config = dict(
    norm_place='pre',
    parallel_block=False,
    beta1=0.93,
    grad_clip=1.0,
)
MLP neurons of a small language model. Each row is named by its layer, matrix (down: output weights) and neuron, and shows model dimensions 560-751. Each number is 500 + 40 x the weight over its row's rms, rounded and kept within 0 to 999. Numbers have three digits each. A neuron's up and down rows have the sign that makes its largest values positive.
A block is one neuron, or neurons of one layer that tend to fire together. After each block is what it responds to, as a language model described it from the Wikipedia text at the highest values.

L4.down198:524534517495484476478514495517578476411468510538547466446456502527534428455442505483560473428487478503541526485510551474555540459525459479519524525522508521421534561468543474444507510507530518479435483530439507582465443511503490466489531484461515516509516489514488507452446496444537402508451494492445395519467503431554467388480487486440530572585492494445563452455525463511500528460496470457511514486464543523519496569516506505483471514458519554514535474527452522465481470483480563497499503499513429513546589422524415569463476466519506505436442533498428530467516523537495458497
L4.down410:496492609472504497470420546533523505534441488462512497444507482509541550488418512481465546532496508463457509439497436471504590528519438508505488525496508497469460486450530487560508506529521577520503535456541557570542527542351500436509446458455500472467527460492466530521478514535541453482543476531495485525477484460544545453475485428494450568482509470525499438463532601502497494487438514488493498512531438507430475510479526523551546507497536426513469477578491531504491493586491442472537498519538482468526517499473481550534465441424550506436466503423446568525505507472509501487
L4.down695:506492510527415494523448438539529511421522541549506468544509555467536477467422476430495499518454495465444562475527472457464505537474482592522518506521545488507449437495476536514480491459536547466468520423503501580598464549501475518516422513427489440466519437526515496527400557519451425509507502469485501498477565545512486456529466510535490556478551399512464483526533499481449587507523519558440462493540531517484513546559493519557484472527559555545505474512563469562489534491438502539553512515516477525483551506510510515537396504494570562545490480476467498507515502511466488422
L4.down710:458541542460433507510492473502502450512532469536523525513454518507456472455495497462512467542523523510466538503571461435514543507446502490447441534539480482532454547463529532528537492516492486414496467464509504531449548477475529564475505506463513411496534478516517474383464511502529424477530528493544566551500504496524517486538426491496545445560511489575507526445477461514502475511467455485441454558578477525469429580494522476565474453463498525501457506564407544478513552603548502469575509501533485522552501452497506475566523496431446461455491484501505508462499614514550590521
L4.down830:535461542450550515450500499504550521505494472513541593477535548448533474493526502470530472516478511527519607483478526420483511598506491488521517477520524524495445462473461496514493443565518535504551392491624472475484494533513450511515576525468479498585491537480477515536502476553562496444495548512531508447471465488508503468491488440501537504519545571527447541506509526522471468501491481534466471508541471489527501492522507459506529538474502523398513433447570524444449470471498524533581440476515535509539499522481503461451477387574527501532480551593543515576528538476451540517
L4.down1753:515505414511502410445474505448542426540473475521447484462546524490465480522485495490468457530438474535540497575574473474568504508490527426500388517482483438495509479446520462489536444492537541495542441546589436526472496492534498483515462563501515521459526558508425481542516488515523537482463467491498525485542489439519443483559546490522577470547463507465532497439483465432551444457471465567563444496525503500508457552456554526597500506514505453574454512537583472448558457524534552457489503439534552435486572483490490450497526489546502554539470420574443527442555512518500529540
L4.down1833:447493500485587542517502532511509514576424599523568528561412528420540574502466552504545498535526495427390521498513494491554572481512501536488430439539503559474451460521497490498477548469538453593498519570512486436526561496452550448479484506433478465489480485500454504475419483549441530454465508419474512509530516548536514459514496440560425427528501449493485533469450508552522557414492429515562501544545528538445507472516500521479510528458506431469546517528443494528458516458456455453517511472537477437520439541514527614474458513484520499451538514437548519464533476438545550482
L4.down1986:509521544515444535422457456484534493475522432452457444535450519495505558503531445497560518532500526520448512468504491532441483518551412470540392422482531479565489489484550467404500479511475489423458488533497473503467417504538488513493527487534454537471499520523528550475538413521494495507471538533461463551604517561585490441570495503455427461462436470463482533481427550498573590543530433466532530539553568501418481519486492523523432529496504465401483428513476497450413542555503522531539488451525514516494488512565553500513411435499492454514512554508456458531521470466560572502
Place name completions. Final tokens or word pieces that complete city and place names, often after at or in, e.g. Leipz-ig, Fort Worth, New York.

L2.down105:559510497523498482511560552523480508541437474553526513449438486480488515480429445408575423504428561481534476509508513525433464407476509530482460466499479456490520438536493468495524509551467550466494393492520453461450531538534497535460507405438627518466464587497483568468493467501504474489507556490492491512500471503512493516448522519475505494487558533525498500597509496479484475451477434481474513536480500487495492490471529481561540569542403498493508504523537539436479474446482506455517561431520538510466490487480458554517493445511421455494533554520428448503550495377485494507
L2.down1498:556468452487425505508547444522507497552498437495447516525448528389495517506526478435552382483391492526487445485475438462541449472417540563532481445530490536536500501499540480531512446526467503391506516536456491498520534551523523505524538547462520545547575517558431537533466525462492481500564507527522518529461511468487545488446469527459433491513525443484501532470510530446477493484491484522409527514516488537499512442515477512531477461454458498495561554487484524542452506489496447537545583474523551479512541448537519468476476517445473472497491505511486425567468478541513498500
Comma after opening adverbials. Commas closing a sentence-opening time phrase or connective, as in In 1989, / On this day, / Nevertheless,; sometimes the year's last digit.

L4.down54:440542453503463534440484519544465403580559501505487513498507468468511483473496526523520499483483475397551476447413474530479469486390458533515549468514473513561501493608544458411498477498477456458441500559500438435456527402489532531460544506561473449436519488580524478509522493500572493558469470482556424519493530445431488515498476438518487459578437519498529503507485496474522530506502470505505504451547455475485486544431443471548484530452461450554502476483521462571485546450455551566559495489514506524503560505521479495530517477530510574505563507506482510493468429489459459475
L4.down326:531578549546495515461515553480560478503507553515513501504542480585484506457460480507458525550441465480504551586531513519460483577473480529531483508490511508511502446451539495495474508497509512441559447490544519497457500485535543474414493441555529490585538488484567437556447514547492537520507438557502493497534548525426556499504520457455489518452423569488548487488465563525510457500514514404505563515489476578533488429508524506484570516481450490467492516467403532488525526465527510493498486503495509506441453534405407478505531510458503456507508460490520521561532439528481384456
L4.down633:412534431474425532553498465538445483540490504498499491455539534440458471527440560554475543539522511542498442557473474492499589493468493532361515494478446504521481527474459511474484458519486466510493432509560491471490523489466562501536467536428593429495543494490484535482528541512476481523431496529529519474479537492488457528513521492522460501479495508468511504497425418448492523422500528503482503528525493505431470499499476633425480509454479411522498544487505554530540511445475580540518501475487488565536482480473489552487553501509519524536518412484508500489449509463516489485
L4.down687:509501487502495539499507600520546492513496465528515512474504516592536532582475538545519527524541527455482551557554491530563525515501551494484582493550482585570568557497465498574455537504468460554440491500549501456499513458498422465446469535565497445493457476555482440414487528466548540419471554506543488527485548535503607504464457480486462565519547500487533545447533545451491509497485492507463418484396504531450433476482445485498502529517531501551487513511487516480538455499532552456470454464528458467479456406531566518502589501501542546453437486508550418467474581529473508465
L4.down1631:487477535497523492563551548454521538525577564512471462489507500498456569506473503446514522473479478519469552518511494510506548540518473450481515462375454453523546487477535491506478574478533505512530536515480494467446487473589481534482476503464513493519530488491491436503504543540477569500508497551569507429501562478493531471541431437492557525531475507527571475546469450442492481494499547555463493448448470555576541523420463509459443464436531605511555536477496520470509520540481525543422554522529544514455464441537502497548498509573483535492456499503525483405506446547475500497
L4.down1675:490562523435439500498458536479497439460498437525543489545439489549497485485534469497472540480551535416574480487479475562578511500477515520479494494507445493599452504564499440485464528490471515518476476472548481480540470460463537450536488488540486465512505501556485468504491512554545524459549551513492455468445499594488495463515555527497456471539431482533482551500479487519482494512383476475528426551478474492428494496522560541501482497517563504505535473486536553469456531471578478516497511596498506516489502483484543495527489536526451524528418475560519466382523443444479569537
L4.down1752:532487511492576524484478504467494509504537524520484517490526489503464492463486485465459474477501480522511512481448476474550464416474510520466458463519529514527519461503546424486459502521539519499467489480455525506531495552460490533514449441476579541502526514518455517477442518521489491545493479479567457532473462488475482539501478528503474492539449531467529507556474470507529503477469551487539498530521453464508451526525520473477542509528410478462457457564508520508496475468493499480511597484435508532463544422481526506509471465517509523551476548551478502530464429464553501502
L4.down1960:510520561562492564442467472441536456502492492466533536505504533520469467504564464564460518508476462478497542585660561466542433532519518509508484514484502520517532550457492455502489565514560459459478549502487523499507532503550491498516448464489506509503495522457464508482504484410472427506478502507554508518428481469417505476505506536500471481453510474430506532501520500540418372439505541494462524532540484496478484516483506470539519569459502544548469501496457514483521440533486489431401448547486419528496471518555559511458423526473467391527454476571492485512497547456535499576
Section-start boundaries. Newline right after a wiki section heading (==Career==, ==Geography==), plus paragraph-opening connectives like However, In general, According to.

L2.down1421:453477452511447512566467519506575515517517524548507467501450496527478510524482483499462514542462489464457507416504498475506474470459450543461482528498559563540487550525499453539520425449472499454488561510504478518500482522484489432513524488470543511500487489500503484498459488533514493432510482537450485559532528483494519470486458396485460491507552441433479442445483549479509449416513478448450502502547533527520471545510504475555520460490599496504525494528524444457480504574480536509525485490456566564452561400486534506539510514465537519489472470470495437491459514466518462471
L2.down1941:448522479495473464581497512494512473527481554486462531493533513503521501539545529429508433479523424512490491421476471480490514519437518497605463447488449479524399565475595541531470517466574480442470541509485545453464497516494458441483466528491533498493511485451451469437547509556508473517487463578510396476530458516527487441525523480462465474452433545415493499448521521536498510446518452465552510503505500517467487591559498520447387504505553466496511521514488507499460470530538569458555478517527506477458559463496535485458513481481493564514483519528558497475444474542516516517
City name endings. Final token completing a city or town name, often a word piece, in lists, tables and bios: Thessaloni-ki, Chenna-i, Cape Town, Kansas City.

L6.down1132:488499455437474520574455427511405577493523465465460469514488528507494485443490496475500460531517456564509511483516525454461482544467472482553458470482592499474469472534524484487521474503549504507520541485496483460509401440467488523479452550519482547464581435524502461501515544518504477519440518478571544485496523417521461468500480539493486536482454498534428479499502456450547538483494490454514491479514529484557518527445484504440530452465524485474463479461529452537492485487532493631556430586540489447573498489522567473517507546512500530461477455578436425506465395469459479484
L6.down1159:465536539438442486532473462513474565440445590465510558421479425521539508550549506478434526572454514450523581497528475465524432527532551444601534480474512436469449483504455470477494533487429449489578518478489456546494546496483516484546550544433505502459458458522519498466518430504479484481527512464491439521461578593493508500572537451504553522479541553505569462549528520477495509452411506484552395437573526505507531507511500511642516505508494517578469465507407549472514490492449474557538502503525515408458522470598531542456523552452460530544458526473454487514515442515514532449
L6.down1253:503495414417527527495487514541493454477494478495460549540492495460486438547512467534404562533552497489536476525463547532520477508504472494528453510527470509527550517493480516508466530558503402446531566510473528537530606528414452553496507517509545530523490512480446541537471562498523510436509460492492506470537574461517484557518483499571492562493479487483504564483424491414491571563571540468572520526578464559556477526469527454551529517532445506527506508530477484547507460573533521435513454506494490510493533532537564449418470549455461512511499488546515489548504293473519419476
L6.down1427:530632508455521453481466453495553534503445519552535497630477488573484403523497512490512455600469490555477542576511510529552454542489547523506468570506535513505600515559497552500461494503501481514530491491476537526552466486461484471527554528483540451492493448515491477555509498582407443521462438513524556502518514498546473545444471491561527502486516479555503503517526515454522512477547477500505486459538518513537556490447435479486462504481520432451502509515486562460459501434481528519519521527496529524477491445495528472455509447491540528465519429519471483468465372494600517453
Sentence and section boundaries. Sentence-final periods closing explanatory sentences in encyclopedic prose ("wavelength of light.", "fully repaid."), plus line-initial == or === opening section headings.

L6.down177:502492513487641564463430473504521431521553499480493450481523448515454482455534477529449540542433541510520509446542465529505586521500577505480530466381493506514538524585527516505489549534471555451561495496443541555534538467470491472538550486459498468441530493464516525538427510593459501483522501466491427466504520526521605430446556409485495530564476490573529502483522468510461556504514504455484540503548526440492491498453596535533549522455531537527496487438484569498516467566547398475436479488513491468512506521525492504453507583504412543470458556499509499546506497452483530431
L6.down961:541429544475553529555431524426523527499416557484463501557507540541486641541502513462544558518479550591552490458550515459531495480551470480525482602517505466486451494502554505526496432447436531519456560446486458437511489544460445518548471458510522493520422496410519482460402539542510451560486549479470513530409464580445528499568474407401510596462485499560480498508422437481515504514474512501514548543480503508502482471528511483536544494497514569553493537477504502494497422572459467489501426511563533431470513468514467538493549548458458524524505511500483477544485530420418548532
L6.down1337:478428499410497514435477522438531471482489497487493428539556502518490569496447559565512514592470485523548486452551551443507518450519529508532454517579527542483575444488605564498474541476556544559450521539514493509557567523468482461532461522411550423569541473513481427528490501503473510467517560523452488478488462448512493530489464455466474547560431501517544472514585505483537515401535558459474526516454509534428478492524594451591502467425512506502489552551504537504523473538502533548448505454487435523447451453497492496451530594488489483541495539440493550533472499412444502440
L6.down1821:420440509399456535507496503517491592511476511505552445499489453506486578489461505463440534535476512537447439573491538493593441507579553558568502464449485498463551559463562421534527536532496471534515598495513534542499524494513500510482487458503488516533514451496516551532529497491468550473489510502464468554482548438443449498513479506553468574514494466500469480396547470468488458455501513511524519554507452514543461497491518518485516425505453458449517539460498518480547452483555405568570479523511497450531518534509488453490499447528524481445494522514462497438518570528501571499
Place-name final tokens. Final token of a place or landmark name, usually a suffix piece or street/park word: Bonny-ville, Rogers Park, Tarpon Springs, Pine Avenue.